python train.py --num_hidden_layers=11 --hidden_size=192 --num_attention_heads=6 --num_key_value_heads=2 --head_dim=32 --intermediate_size=512 --vocab_size=8192 --hidden_act="swiglu" --norm="rmsnorm" --norm_place="pre" --norm_eps=1e-05 --positions="rope" --rope_theta=10000.0 --rope_fraction=1.0 --qk_norm=true --attn_scale=0.177 --bias="none" --tie_word_embeddings=false --parallel_block=false --init="uniform" --init_std_qkv=0.0373 --init_std_o=0.0 --init_std_up=0.0373 --init_std_down=0.0 --optimizer="adamw" --learning_rate=0.00345 --beta1=0.95 --beta2=0.95 --weight_decay=0.019 --lr_head=0.00794 --warmup_steps=313 --schedule="cos" --final_lr_fraction=0.03 --batch_tokens=32768 --max_seq_len=384 --doc_mask=true --z_loss=0.0001 --train_tokens=211000000 --max_steps=6440 --dataset="wikipedia_en"
MLP neurons of a small language model. Each row is named by its layer, matrix (gate and up: input weights) and neuron, and shows model dimensions 0-191. Each number is 500 + 50 x the weight over its row's rms, rounded and kept within 0 to 999. Numbers have three digits each. A neuron's up and down rows have the sign that makes its largest values positive.
Before each neuron's rows, "fires after" lists the tokens most often just before its 100 highest values on Wikipedia text that the model never trained on.

fires after: "\n", ".", "ed", "M", "field", "2"
L6.gate186:473515504595541480493464518481418494360422519455411508445547553452530492554472515487422473534514504599571542477584453445540487613468426566577452358576504550502566471648543477516504488502559518571519552491567446494512536539481412562580474428427432495430493533552546521517514584484579478453461544482522534488447544501513567480414465513444512578570491505509461506489495561526503445464490415473524470593513508522495491464504469452473575500503432417575506592451496503448532492521498444471430606514569542533533491530530585512442445444448465448434456535484528571557498513558475532578
L6.up186:440455490466439402562492527491495518501413387438481495415469463550482442499421442444450569447537411503587594548574479488465429500416492514465536482540479452454500509512493436558578528544389495561495455593537535435492508562529427549486428569453422494433481473499582563513504450509595497523522533401489471400520493477437665486484495490468577572506535484519539616535455522454464504513457545449548559509440482490515512457476603506433492576452521560526528534486519561446537503422496513513477469498575526493451545473514454494461511508488431541541503528524572558598553415514434600486

fires after: "==", ".", "\n", " ", " ("
L8.gate436:524507481566396539471480426400437415484368469409455454473439517463509501480489529449437505550492546543473533491447546457522411431548473622494498498575544545439524521524469551612377540500563483546510543624558593568439505492490518509497497495516417495554538416518589474494590567476437498375455564448505447488561419516444465529560494527481487524516501523571581451557547486490477455539516419446495501540424490491474570465496424457468566450500443533514468526571482472488511513416481510507485555539490469441532525512548558528577496437526578482505452494409496495588534473450485384522
L8.up436:409496456572520376533480439488447484491355613465523452573452533446454470537373482504441475414552536452464461519410413498593531560566540517566406503533476556493476552537376510479473501458485490474480583481504457523545623428541504506615437541532399506484577528487546485524436540467518484376496485541511540477426499449506577454521553494493517546516529507503494555515554559503517483509533528583526566528491409561513540475545517477520596535463420533583549533542445520554543525426488490497464576533487500502494511411433499487473466406543452485527434442465474534546513534582477517490

fires after: "s", " ", " ex", " un"
L8.gate261:510509454490537515380508494467483446428457521538478427473520498495511515519577477532485413593447526531438477508491511531461587573621455515526522475581470531495486561549514388510563508492456485508513625500488518535512452522459495589511442428513520482480519606485446381451505586486634416562545442493440519580542508541417396516557417612475598475575471557471487554446549531550517589433590504457461534540467477477419544531492458480533466496467428495474421503537552559622492538506481593454419520403453481555452475515527450524505476509512520451520448532482493436554475500506537532486
L8.up261:491537513527470421544541406428530390579518557579456513480519484552428419446496493480572562542520518510363459573523466532501497510528508462517613501490491428429436462521527472503503558496499554607376537501536551569466539566493539491472504453504511565516398496453487498507473528501570558530515525414560496536434508481449562582527456537368509522497540531613507490503459512477507485553448490427585520513411515567447502479475525448488508531531467467505487408401541556512441480541460486557476455411493526380426523489450488447511447512520463432496582477539595455431491450591477598575

fires after: " ", "-", " (", " un"
L7.gate282:505503426485496512418509431491394433462504510513544504507497483543503518553475528514543472532513583603447548465518502624335553577503442578438570455522564461458465579494523503507447550498520476503512521522569493521500518587528476555522466507438499490506426517487581526461567543416494415458490480415539443433540446539516491573491555579498609454567552499562538449547563581503516540444551444398499498538588537484566533551466538531507395474523477499519452525505498547599519479553370569449494536477540545523420544458549513494429438454458604452446523471559514426506527463482448602488
L7.up282:532541481528550538486500530493572423455522605562548479480571547517468518474338508384540465485578525486383509427481419590510500466562519540448547555533548519433463444461540495487441455469628445511509540526536529565502548467434509540612495519445589459451417434550517502498481573494431538462474542483543413564439431472492513586551569435524457483472480523562489458481492466548523473548466466454554517469478564489606551483547444571439454519551463497459530431467527585571480425556475550555473498471534530483487407472557501479470595456539569517485518542473564466455479507539382578518

fires after: "\n", "-", "|", "2", "5"
L5.gate364:512539509569497536390472540488453531459515461469510398515515560474529523593510540557430462564447584565469553476479427507513579495589487563521441460488457652490525523506535566468461519467547505455529560458492414531566475580540513580585518482479468536454597576532436511494481587415513444523455511556572470588476536483515423604477463566499457552569492427439563473478574581520505484403570422548437431587511552535442488485448488558560558446497503533509437512504507408518493497523436471465455562531494475524516506451551541569464444449520556383469416477477507480615549497511493481499
L5.up364:462527515515439452542467518459415502492458509392483540517512563580544499616510419482331428490462500544434456558520473504485543475560458505579445451455448581516490485538404500563538593498522484525484552553495425555514554520530540572544499480507462458460544510528457504582490555456493447474423497528504480538485539564429576481462453543542490576482451475536601580439569534515416462471548409516404392461478531410441475477501602533488534525512383505597429504592492471428581510563532556501469539555510389488463552428516525481437519537461500473550540440474525463542504465519544545497

fires after: "0", "–", "9", "1"
L8.gate245:504424495405548459452473483491384468507505580529563551517512481481568492478507494515501418533509581439514468469585476526434578458555475521458402536483573440437405479487471493518495523472424652445584451577441510485509511447468381511431501408473518454616483468376530478459474435542462480490501520460471429507515535509464502516506519481485477448513487465491471485444459548484525553510555406449470494471481501481432506469447462599531539540477434540530395410524499450549505520526541470514501485482508617567606501524582511586513485520515557460532539569445493436583414574399501400533
L8.up245:554571452539555520417602483535515524537484615453537475387549487426492399478518449520470459521450518436494485463421491442492454497576558550532384526552457509477422477514480454509526452489481465492664496514447510566569542438555536535532499515464515440470463438521551515437485486504486497469516558474475481482483518524464577456521631488490433540466593497452517473508507498520567485473501537486508420624425423565429530470569483554461625466498441426469572431508594479546513545463468456486522536543464510506495569396571441414434549525529510485508502579490509526379452554454502545566

fires after: "\n", " \"", " (", "-", " ", "=="
L6.gate409:525449391512570561507431486451536511432572425509474457609582509465500510509425464560490336492466557491510453462519481590510474567543499490538562407597501455514539577528582506445446462503578526543444503448574530453560491572497503467488503550541512516537443530509482464538489321496532435545544502463419520552550442514573488492514550527546596429540532561552532440463554507465517462469563418519467467505539488584603492498429450466550490561501435516555502465464462528508506490512442495435513536595416528567526434569579543569487470436479585473456442521539475440520417491506502484526
L6.up409:510466440542556576537424558523493541511529533545507398569502518495404487530460502542459460565486492461514438432432424509540458488545462534491551434491460453458415527507541542475519477405520458479445492537547500517475520506473533509554407472542553559463485527499407440513444432411448484564562525552516494560552503475489477475496421475509536480506519533524548453388501405489522433475420385537518599488440504552566536416557408558610513528500527598544528568498444495529437440485478548500514631581545522572442451387594500489525496415488576492498454590502517448457517472580401478539

fires after: " ", "-", "s", " ("
L8.gate246:541515470493594485495426519507523529540512557584545376538454539489450519467486474435576356521530502497459532484551433503525493482571565543572442483488474416446514557496584578429479514509528536521420534484616523562490464510493521560543394511547478549537521551511505395478428512423487483528440537513525511535472483440494473570562349515513578429528488506511562460504500584517564498486467429431493579587476487546590465435517436530545511492456502544512494499488503506586427493537435517484464496516497555496500452494589467505576455474576548475476335563482626441437459459503430474525
L8.up246:520478464585496546496509487477507431475499497536494453611521552561512466462518498504594461550487557362590438394429397541462471556547542523549403551504527522453451586494616442543514417410520513477451508461502541550512474434433487557558419418494543507434484450543518450399547562365511493492413401571469502540543542449488463499480495542507563523509590431564565431519496479558606533503477492474482556528592476503485519419621420537472516487468491489554517520469483478543564475504477433489471473506523545474543511541555603479558477482466593469478437459488461456422519534520519491531

fires after: "\n", "2", "5"
L6.gate456:550456437452504480462403518438488528412477418445493517558507506433567530512488449487493432450510470550516506474541424550501567525513419544558381389571435508469522469619554569417430470520552554478531499530594469456501448607537461531433433474459532500545457582565563474491544512444485434563464464416525508468509510502444480560461482573536579513597497499563413494533508571516577520452612418506432422548607421457470509545445498509515496549517439568499469530591425577472492510466469530477431483525509508528571564528499448500440468475471466444436456429523461464535539486565547485433
L6.up456:537535494520478512551494558458522582385518462454555492548497515462539525484467486409458458398575458461540447453547414514561524517500513492578430503533416453504415386543565541517429492484537430476468492546555533464449536493503512441384463506555585460505402589593575556459456491419413548578487514475564419535437512601469518506479495484477512532507509551544440574451516543519565530564552447560489503528608404469509536513493511484413554518448403569539536439554544564473540504432535457545451463517490457470548527516492420512441559476512450529484453427537532467444567488630549475524

fires after: "\n", " ", " \"", "1", " (", " p"
L7.gate274:466435476535490482423395514466438503528487512524469461453475514525418538510441413544552427491499482491388510463495417507487534559462526532513411491548433473419436529545565436479377521562491588466489578554522511475505488544417465498630510424480533565523502536555542409582427583411535495500581555480499522593472486402556476587567501497567576494525409491497526443458486493502563494505537438543577593546453550463535488486495473523594520545524432467521491498486515549587511511531459501493489619433514518520417508497610541493501539413512437480466520543426448517510420564543416528475
L7.up274:460483471525549444438471530575529591489394415538472386541539503456413500621457502492497593456479471534452455459451457463539511399481546547529489455573406517551507510539538465535436469511404560471548465534476468537474470621461439545516495393460458487514476551503510399516431499403474499469614552486544448543505524449515473471537436477555516557515466491499472497443560452488613399479445462555550536533507524533479459518545474600544500544467515535547615520470491440519525540483532425454461625466540593592483542480564454548524502450493440503415395466520508474475516537552443484498

fires after: ".", "\n", "B", "S"
L5.gate144:468416502528460517479481480464462413482388521504492523451538464418492435425449462510445478439509472600460522521499497497532462503484461518546517489639441511398588521554436472495461561531480518531362483513509450556433450570537422545539374481477386555444557496438503440541474556446602462561491497563476504530517438410448494479536507549578466526476485536579499524535480529484511435470538478514502500489469510469503497439446463398506549391492401561545507527502471520526525547429389446466381625521516463510514442469497537541597541419534504463511511497449466436531591425548486508512
L5.up144:479548532566526478498504515480501512441431608438533581546483527435501455409503482494431555512508460574514526486499416426623426523493524456503542491531438516485486451501412465504380520562502501439417463538540595469462488532534489463486544442550438516517505455602535448561482574465540488465485500404455460460456490346464540479567472541482492519456508422594555549430519482393557593519581454576562535525480488445523509578512493538519518446504469536438488506433506617452432476501457529508418542505557417444496480480412507487516497476438449515450574536396438524478528451492596556577

fires after: " ", "\n"
L8.gate486:551455492527538610440516448474441410433571463527516497484420467408575425488490496513541408493544475532433532499497543538467497469524522462480518389552468496452458525502545489453377463529412506472459481511514468516528437582479393513535468452547514582499486417379504497491524476508454466544551471518526549529487480409444413561550553552493521392468463563482473491507550512447523476470623390448497588534507531527551500623486455512497518492537396546468429565479402495593462508545493523451400575473476511543540635447587481496532455513493558481518501453470535428544555469491429499520
L8.up486:515518486654564475526523476456495358558476490556452485495536458414506441440371513466591535492488510486390516443501507379523461485449614382518606512547486465457479563519472551466395442446465524499429500516489536560502538472547442608512532530501482505587495407389532511523486563539469484373532485479576533489500477439439532559564557524523518510592466437491545485450523499442567433516490456430541535555562528497611462504591502465451549551524445518538439548497520503540492517501528516502482507445512495420499495488586468524537447473499436535499543480554503556470443476465478586549

fires after: "\n", " (", "-", " ", "===", " \""
L6.gate476:460546524442465560485420493510543484397552492652585563467575509482505562566417457547399436529477524606463454404532459542421526467533457498536498543548471504447388556473588510512475413449504562542466545579503531557488445562458492527500412573520520559490490503478432420435533465448491407469593505511471518571458516439592416482529478539495482475459463541528552408451612475522494462464538384530484555498469442531504561457506499547502517433500494471534533509462465548514432473560458516395467572595561467548504513496486475533503449457466517489459581593530446465457473472524465451440
L6.up476:408509486547424475543515559430485495465513542575507403550581466581501527533504489517409478411509495558524501540432478483490480502529503519515600559492500460445441555492523551546550473431454532535507503509547464526450520554494522606475450563540476486342513468505513429457500521466512493441427557530557445484448513453521490514520447551483511572415455462537633420498452584546476487483418457449476572393590502539508512443518497593502491402538559543677519455413488476457460524545435475519570570580486412522413489409477567578515509501442552514470431500509507506448525515544468493509

fires after: " ", "0", " the", "2"
L5.gate309:573554448538523507441482517433497422382574509558492473572491498398543619452498449484435514531427492515504507450492500461521589517541530548499441493481503543469526468538568565489434494593619555521444498488544427377483426461534486521496469515489502554549443505517545484558513520419474485539447424492417460495523592464563456535522477563453480472505511446484425367644539450521533559469500543519456458497476510466415440612432498571547417544449481477480504497520528441508560508431492532497485523482395526476477476604547560476566495440518553459435483409446464480468380522481467433502
L5.up309:564452467591556432517554550460503492466520526454477429537469435433486553426508508459516521590549365537529511357510428504466536477461567539495438466484481572482511441520644543496469524522561550497441437480424520473415507498572472544521557489461530454554465450493513540531448529538478475533459488513491524491472531537491538582506507532434435458569545464452406459555454458548494619489401552510567444566428500449408461554451490522505460547534565503381511431552540455423587591417510463521498443478456531417548500563573492461568451440518467501392493501501515497528513537459427458561

fires after: "\n", "-", " "
L8.gate101:520538397484544482475451401438525443504517415588433498551477504451452510426449514610512500475418532554427488468476527513442422564554591520538606533567498522378534576521590512449449466554426543463435560481522549541532437533523408513538491511498531582447517501488577488552519535441534518464513516475432528588522535466444451606473444539509511486443531467529540366449496530495555506531493558453554535520401486359497543522528562545585444467537495491400536439505582558546514509569493457528517449431474466439410517506546424550536521495462540488545488532516530495466497521408457538551
L8.up101:485518445517538532475447475502496498521513540587645436507527475497444555460468492468500527567648492502450504479470486483470470508555462464446550506490496463451436576489522486504385375455570529566497648522491550510546514489523491527447405539474488513549581478533588471395521569415477507492511444536532516479454510504471493538568499551566569512469428447577564403435478571553599512477498510451455526621494423513530522470534527549581553437463514592511466535462483439594469484524517519482420526452427483483505526442520514498549515393439564472446414494503480404476574425454566456517

fires after: "\n", " by", " Species", "s"
L6.gate112:461448523502516467358446489499448461478417374490418553560554439465569505463450455487543467477418476585437534502517485573412485449549476495463545437596478473493547531561425467396568487482410531503542507468568524515506482570498425502506466479447537534519528525531546515481612450509572434429581539561478575446545497474486506488467479540565551454522504493458491544480483526604534418426582488491429360427499509475490384568466528475485459465499555505551382542518387511523480502491486586444492482524517517545505523451484512500461419574445441460472506474519480461582567481398484447500
L6.up112:357534517508494495485400530573424531415390402482534510505578553450536481515392456508498590503437524502441467469431517432478467411591554505477466550527396527512499569506391538486540427489386458517526489484498500536499458510526435499476434560527520534547544505538548512461609479447487496417513542547542506536448521529485480496462517463482544545449585526472525543462509548598510402517551481548426495465500515429432407621519527508486474455443518557588364503492510478526532475528479546506505527424521518463521497424465510546489489468437470467523505399478457489497533382405496389494

fires after: " ", " (", "E"
L6.gate135:534543555495547556462399502467396420500516485542487457523473543444529587609450444564463447498502551578471481510486406514530470556667531564572466469426481529433507571488511506478424479481525506439418520515588496561495447500493565567581454482522450534435569487502385458527483550440467475488462526550490552563500525436569465573545468546461561528555466450431569520441530531530520517488525459424460494520469524540430447456443458492519557461479453505477466604533493481537501506454346456510501568442424531547553494535533569503519435484575632441533429528501478568523422440516452471499
L6.up135:482481530546529558440433534465437427495519425533474459507548553497429472551449474568432458502493522541435507547450503525555398475529545578474545459438442561394482510503447455474464505456508468440411548531496565487458468494486499558596452406496481556440559486438427445557488578385498500440459540502475519495439499369503504516602473523424492522624486477490534482484460466573554542447529465405549562519438523555471507477468444528484513539481511535521494553536473534590462521453448528496498551352499433521560557516489567429533415461515563473533420606492531478468540445573354485495

fires after: " ", "en", " the", " Mil", " D"
L5.gate43:454536435528568555496451576477485552512529487517545528548457527449539523453467573534521428551473460465502483494503455575479530524563509532525478312513537604452435489493593588498468531543577539576444440459530505510520512507455470467497523499482526497555433569476452409573447552355537453593457474518500502585532479447573407516545454536499535483545461528532520456605499528567540558490529393519535501518536453556559468528429437534462521508529476486462516485528449448496521584473430495483424516490463483444524468533625568580499525419546590503498438481416500453486466474557444451352
L5.up43:498585459432549516540463433512434491489495632449513494564414491505460564493557489424521481531466389528494456500586442582503479572632460437527444484421552614466423491485486535509497468559527560470538510495526425455448466525479510445509565429402521486525466528536454401563510508457403499557414461580508547543580519546515459489489445529509510420468460463604552526541505409484553555492557459482448466484560502515495526489486474495518598461500472463466482457495432596599469528528475471488450475380443518494580428503577486482570498461571420531481464499380568432496436482522482488469

fires after: " ", " con", " in", " de"
L6.gate222:574511513514596531515478446487519444468504528607452538502501503506478505505500410490488404500371442599444411446464517535486488604490491512524489480485492535537540529508516557508485497515533553477529590472518510444526434549453435470545469417436545544431501585494422422477550524435537440618487505457469728541445440463531474511522501514463580441478466544500572472541571491502571520471513516514492495601518444450549520508562424485520491456525518419432433589480504624553486508590491540441446519539513570429531453492517515459536460529468382465510478568587474489500444509478523556474
L6.up222:570594496486539544459497393443485452470554508652413475471525508441454434485413510516509432618454573548403400425508475530514510508527521529507477454522537478529421448551522603508498482513576530540550533503500596449479543528421512451562502487436517534477436516524508424524434566437560500585471506457564542542426431475572449513538554517504491440459436597480567412455568436537520446524531422475560525574461483451543621444526437529531538498591426472456479522469510571565455461608480548515429497515549519440570461568516477480476516491465467495512526567559534491471502494523501561554

fires after: " a", " (", " in", " ", ":", ","
L8.gate279:499456468480462529445453429451526521522476524513562496515504506489533620561549494441395395456527505491616465521565607473453526423533473548480399522442588508509506506538509448482431509435470449482587545486364475477541544478498474522485500508515544574465508510537497577479504527464521433397577493573513538534574511420494537515404560579482496502465511496506524366563550499474598500411469533538514468482512549467522535356514493512508507615517521548570551513478478465525570425435490474441504447376512427605601523456476452512449540484491557447587443514453530442501528536471519498477
L8.up279:485481491538461584482462534476531498492419463550461449532462562521508560482448453382449478468456444541617536554456571468470513467430459408537518503454533538561579524491445518494565601500452469396483455449479543439559518512443485525541588517568465497473435502545525569550568430455532476461433521508476527470596445423481502466573479557510485372523513428444549457566495477545557577472504545480520496509551555519517432486527438562415376595488579540519581532436576492495547497473494461444588466477450443557475562475490531481601570563509522595468459576545451524419449475437524492458

fires after: " |", " ", " ("
L8.gate448:558610500454475527473407493531520480458563467508494487563565491525514587478501509479466396464527537529491531496509432499538451512533472578512517468520479600469509517485525409456429482478530548463457527429512534432468430541492436538489522493503572611521450435527447490494495548464472445478525501461483649492461520389517386554570456497448539459463552566529572457562552477494546508450552522419534532451452451560522485445539427443549411502577500534602523493449411516516428420545469536433503509400477488525640441454482520499516414416504548460473437526503565520545554349558452474487
L8.up448:517524578485438597549451513566475522494586403449435534496585472565560524484491531570579489443547590473446550441498550433531467449507537544515524446552499562485514544477495536490491519443416490534467510520592441516496444538411532444443558568526498535591471450433517482529518546455453551532505501440464519487421508347505419546543486410414580514452552542448464444508507465509553546528499485431472528463527479576573452490481447455510442446509474445480444488485427501414434497626500497553492477539447481483538501564578555548533479446532560464580445445501440440586588356475482546477

fires after: " ", " \"", " (", "-", " un"
L6.gate245:501483390506555449485481499496416489430471421531614514485522495574462519523557400546477465485481555524429494465491494512424455552557452569594583484517516498516480594536476449583509449487494486565540552432534469549610460528515552601505488549460401479533455529474533515495544483467558457458464464571510500416565489476551425490582526520488595493573524489521544424527463591531497546443479511439489452575508432412591438470501451499550515545501497490564488591458504412641508396398492593447504489514540476465453501512575496549499494412448596487565461495480455463470507432511511594512
L6.up245:532467419576515517507546513503507441556534483603497472503478609549431486531460442513564451430561522491355454472506424490568478608546494455571538447494508461465457438497520526433419596459521485485524475416497513513525519587464555453598511519464445504469383549498449439507538581481525493481502486532519468661504518491520479492505488496544500513458561549394529529507429450509488507514520529413563499500495493455541520469498443561539446561496425467492488440404537476576569423610537578514470465544490488517516567507594491377469515513530599511443555563442481435379486565543484476514

fires after: "\n"
L6.gate510:492524480482556465439487464498414479505471473467468530533565491480584543549488391530507461498396542512451521488504398514415541491555442530571512442554436461473528497598460513459493536502476600601502524499624435507533426584442423529496496474457447560485519514501544509442576484429500427455513460510443515464520489533546488493513570537511656583549502461520496512546469597510571463430578525463435408503529468491478424505440555531557490513490492497534333514555396462472483449458458572415441491449447560483478510581489551505513459525421478457399489457491498400587491454454526537490
L6.up510:353584540465514459595479527522464515463517416460498466477528481454576518484460437503563540470475528446468511458453393448490420391545533404507412535504469437485526501493417527560568462501465494520438479522584490498541475440450475468490420554580571560473522545520530526401529466441439576506494547572499425596497512569533471468493535432463551617545521583524480555467440584533477406595506522573501513425518428481485463590542573510481481498477494542556397466619481444466577560498542494563541446477521510401488460434495496523501536452455500529532466448463495491521533403452473453502

fires after: " the", " a", " The", "-"
L7.gate396:522427489438530535521419455471449435469495508480515569509495423601520477570576462477519462545567521541497556523450532480402489488575445582473493464473510489454587500562446544514536510531425431497509559580488491502503369569595565513479478471553500474600587499503530417552565582438482506577448431403552504537488476479458503593407439508438571519546534443601450451486466522438557612516559459463425557516462532476474517482538507553529453401449524479483423519533534531501521485605488453507494471480547575500397550511586458573519507472454529526463558515515481428543467563388557510479
L7.up396:514530502489481566571516489438441381505485508548584441564532461554499433446539438501468505488537519465488454503507465551418554564482504531427493530440538435384499512529539516487500543492471505501469466591468611430518448449494496517541493528550493407578557472473539351483432489521443492586480394532558444523398445383457508568602477566448550506519473472568550476491506588484514528485583470452529499511541478480487492480521480595509488477499546499470506599468501480512554493570433478484453468490386528514416494497501490577523522453513658471387494489535430392441471436484459467575

fires after: ",", " the", ":", "),", " a"
L8.gate120:528512458422460620569521452479562549538494451529496563558537320474564534457501513488499514434543435485635425617511526469479551428519497528451457544483532488506525449483499524553452465540514473543484582503470444476473500480505551453389519521454541635515504413482546523494532304481429472497501490509481471514516483445506512543492554521568452541476525555572465561604483489473547476468543526438529444501481508536427522481490533458564508536542542469522531472458543528524388472442481503459637465513509508472512534448456481451533501592486513540484447553647507471425542453428522507565
L8.up120:473469461464404555478551460457541493498495475542535379507512397481412535491393473416393548385508473499514539507480568466525462455526528541567478528520414545580558508560451531507492418507493438507514552491453506507501488554442488453451425475511486577433519471462533494558563478410570523487528550607478480602459521355483515468523499530596501454551514500519443580483545465524572409496529484394503471463487594419500505430627491565561544512467536525528475579537504551503462448471577520524513491500582509515440548498471525470567504414406491536489518545541442424425486487493444439582

fires after: "\n", ".", "s"
L8.gate23:462506505485503430481477487478481557376472539550546461462571547483497507459421451473457446444519508493521531521572449534494544514538439521545444493607468509434546477553472502463519372533529533650471523560535425472545491561549406602509393390450483515513544520540583475524437535401501491526491487463499592475457522474478524550472397543483520562610446515533510560415496559513519491476597503519455533570437498422503412505541590432542466524494545415507499517526458524449445480523505596478418558395540538511490582593478437541528491553443487481430577458494575478500438539527494457536
L8.up23:485478436503633495501564429486602463506601531530553467543455565518509460440505457444509461448461423509493481420497446511552469523495471414551477455443449439475466478504508505447537411472460501517494493460486487491453575515503421520494416415465524516417415530561615548448495460476527492524506489588482513572457517361405547504539474491444457534477542442565515494572447490512535545477478586459520558448524438466503547437571588595485456514471553553527551459581512528593450448549496487486615451497512524521438557508505381456448521537524570525482389530486495491477434539524354486572

fires after: " ", "-", " in"
L7.gate218:514484487537488460492415528541521458422504488570542522506548588580481481508427449534501421552469482528468420422608497511536531481547497513500568466527455497506466479511597469457443422412571555450532458364527425423543411560536384527540451483497511560473501484523476444439550536474529464552528499523490544570456510465473436476520533493441581420415540601430538506497566470467570517445479543433502542530475435546552472513503409479600534494455511452519374596411434545521529411489517571412480560540532520506569485547515484442451438452516473506420428530493495432484575526521470463595
L7.up218:472532585535506508545525510460595529421427499589545547536476470490502495490391478507574515397528470447556458449523563529532432481485558482437568490477597452477434465534549554466479397471564591528473475565527498460498483489553406565473517540491594484545493501572574488505550528521446540516483530458481536490445491465421513575517483510435494494442576494513502483494495462468591538553507542497493434590486392455620450503550503592545483491514532532497500504428529587341453519599465553550550407505513500349521477525479450546438450524458454552444527459519531452455470531422438579555

fires after: "2", "1", "–", "0", "9", " "
L7.gate209:543590481438510529489477433515506540487491474532562569474503393406596479500541491525530382526410533476552490447603500523462507464499475510525475505440583488411545472491471563564413438487492587418436555598436531457592426518471476441449532453482540551541491465494564447543509426559446477517504506500410541497616533438525453607542460502473532468558485470494497404473488486455479507472474484518515471542457430552477514506409448565528495578490588526544522539501486470510531485573390544465481461554520524536578512500527455561439427575561623439419477470452572358494500495475489486465
L7.up209:529511525513506417527464495559534523537463605548558492443558466538521430484542555542446466482467618513507467492542460458577487477479546464499605561488465488388478525442484543581461492480471507440547572602455552459525529578463462481505585447473506520482521449499528478540490487500466463533486446467450553534490480401526517509637423469493493527445527451523518474424547461466505480474453475555560445614420531526541534488474487539537588537420469503454479433432490395469441415590459498486484488547582446525494503408575477518534481537630525497404561532544695456430468502501517543476

fires after: " at", "\n", " received", " won", " on"
L7.gate58:506498507458566451512528518438459497445504467480468543497469388443575446484480454516439481507478510477412516501493478542428494472566522563423550453442499584428548578573400510499487514583484687505435482524543509505516373532565395494410466475506431489565500597496547431453513476552498445543471483477447493414499434535449467479507523588496568546559478488577532422521477573499589475469581506486374410501471412510521467566476465521505491524497521555489441477534420498524492517553454522436403505454466556490569453523517449553504428543420505408480577500465540455567489436446506450507
L7.up58:456434591500492461525637452462490472481508447499479512528507500431476475469499458557497502454522543463431408429443368504456470479580536537432539495525382537428499491574455498530470476425438674522453493534546471478588468491456425522483442497537427482486577566452534421452495447500540480513497484534503422530482488562471500547474500532557566597418481527595423540510454607498505448464558535480448507498456393462491465508522471523614500500485470503464565504444525493472541487537503518491459520499473506478626491550546525613479564513410542521534524502418503376553482538418487413526

fires after: ",", " in", " November", ":", " January", " the"
L8.gate91:495398493467504444478562448524517499503537419418482539464498515532548466409478450542506507490522480513576470586504578514455524514474512485426522545526546536506493469491391415439593483451483505546421524571538422430496512492610392474535524540411569479521478513397501558539505515543586468505595559556516485471454515556493565509416484503576465543423485531619511582559472467502449565387448579544468446422538449486517472520468501473547461511530528546555436425535414491565428488459549535430552495453535518580424578393577547469418513430453451494462499475548456507497515504441421547519
L8.up91:472510536501488555505502498488620477513516487511555436556420485574450561489519488510526497520570369468581476518479483520470518419466469458518479515448456557487480470475579454470486520457419573460512457421460566556540530546413495470379534410526539461528454608563474478489433439544568486543522558556460462638477466448500469459548431489621456501521443476615431476475457454603517513496495498426547511517486529511498498487528467517456495514514517534418557441462472471513453463444471343473587526516639502545535497434487532501500531420568411546416443580557451508495433500552461472495

fires after: ".", " ", " in", " a", " (", " In"
L8.gate454:490517420458464504447454372459487492420493469518545537563521466452540493581452446514529417536493450533507393457582441498519516490578485552599452488481505551515531519553553464466368486452493510456441554501537494507467483549547475505442434389507482551462516489584537557512600528507552417523521513560493490528489521446560531540562516558427613519452581508575534530518513594538550578414493563476515531458495443480461562445465455424626600509497488439485340529517437511578415441467499558416487499506539523566558502501518501445491482440472469435483521549505461512393463434537479500485
L8.up454:511482389556393554538482454519598493518531478517637532477598532589518448512426548481575527534547525503459449427513497496538443510457519491528540531538551534540489553479539482574433393478470483451425439563432599540405478501499553535396518527508490516523448415626496522543550496524532469563483483517473479478507451435514494457522513500390543559476571450488544488484515431562467516482508585489524623439481477486525516365485460499486520515494543456469414403516531534480483399555529560447466466509512439465509496568489444427525574427516486532461625516460492557452462436535563525587

fires after: " ", " (", " \"", "-"
L6.gate146:499531469509516502524391579445430467528498530539495442440550538405490476489524402533525434569485515593438473446457513449473539513566421512542492488575514480551458488609530510464408495485555548497483592537576483517535492561486429499544489429506402451382523562473514342526455525483426478528570519524511451547515494480475537528521485546539478427474479511488541402437506497540489486493512476530509505515432548439460552523524417489553529513566501522460532561483467493532486398401405537484406559489543612561509424568592483571548416445523535400455489519441397435444414511497539478519
L6.up146:561591485557515533528461503433540464521601509539411434535501558474510511445519400488535487584481532543453513478462498446505540461580444548545573533459575450525449489533551545478448484473568506365437550521562522495553488404474420564524513511538439478443429567548523476526445553446509524610473534530487388469517499438419573478606422528489510527507404503540523430422473507543461588526439524484528484524459518450527521505510416510485443521579543572479541486570531497455509493388494583516423485549563522487502400530567552585586515427523549452435421504471511444405454532493437489538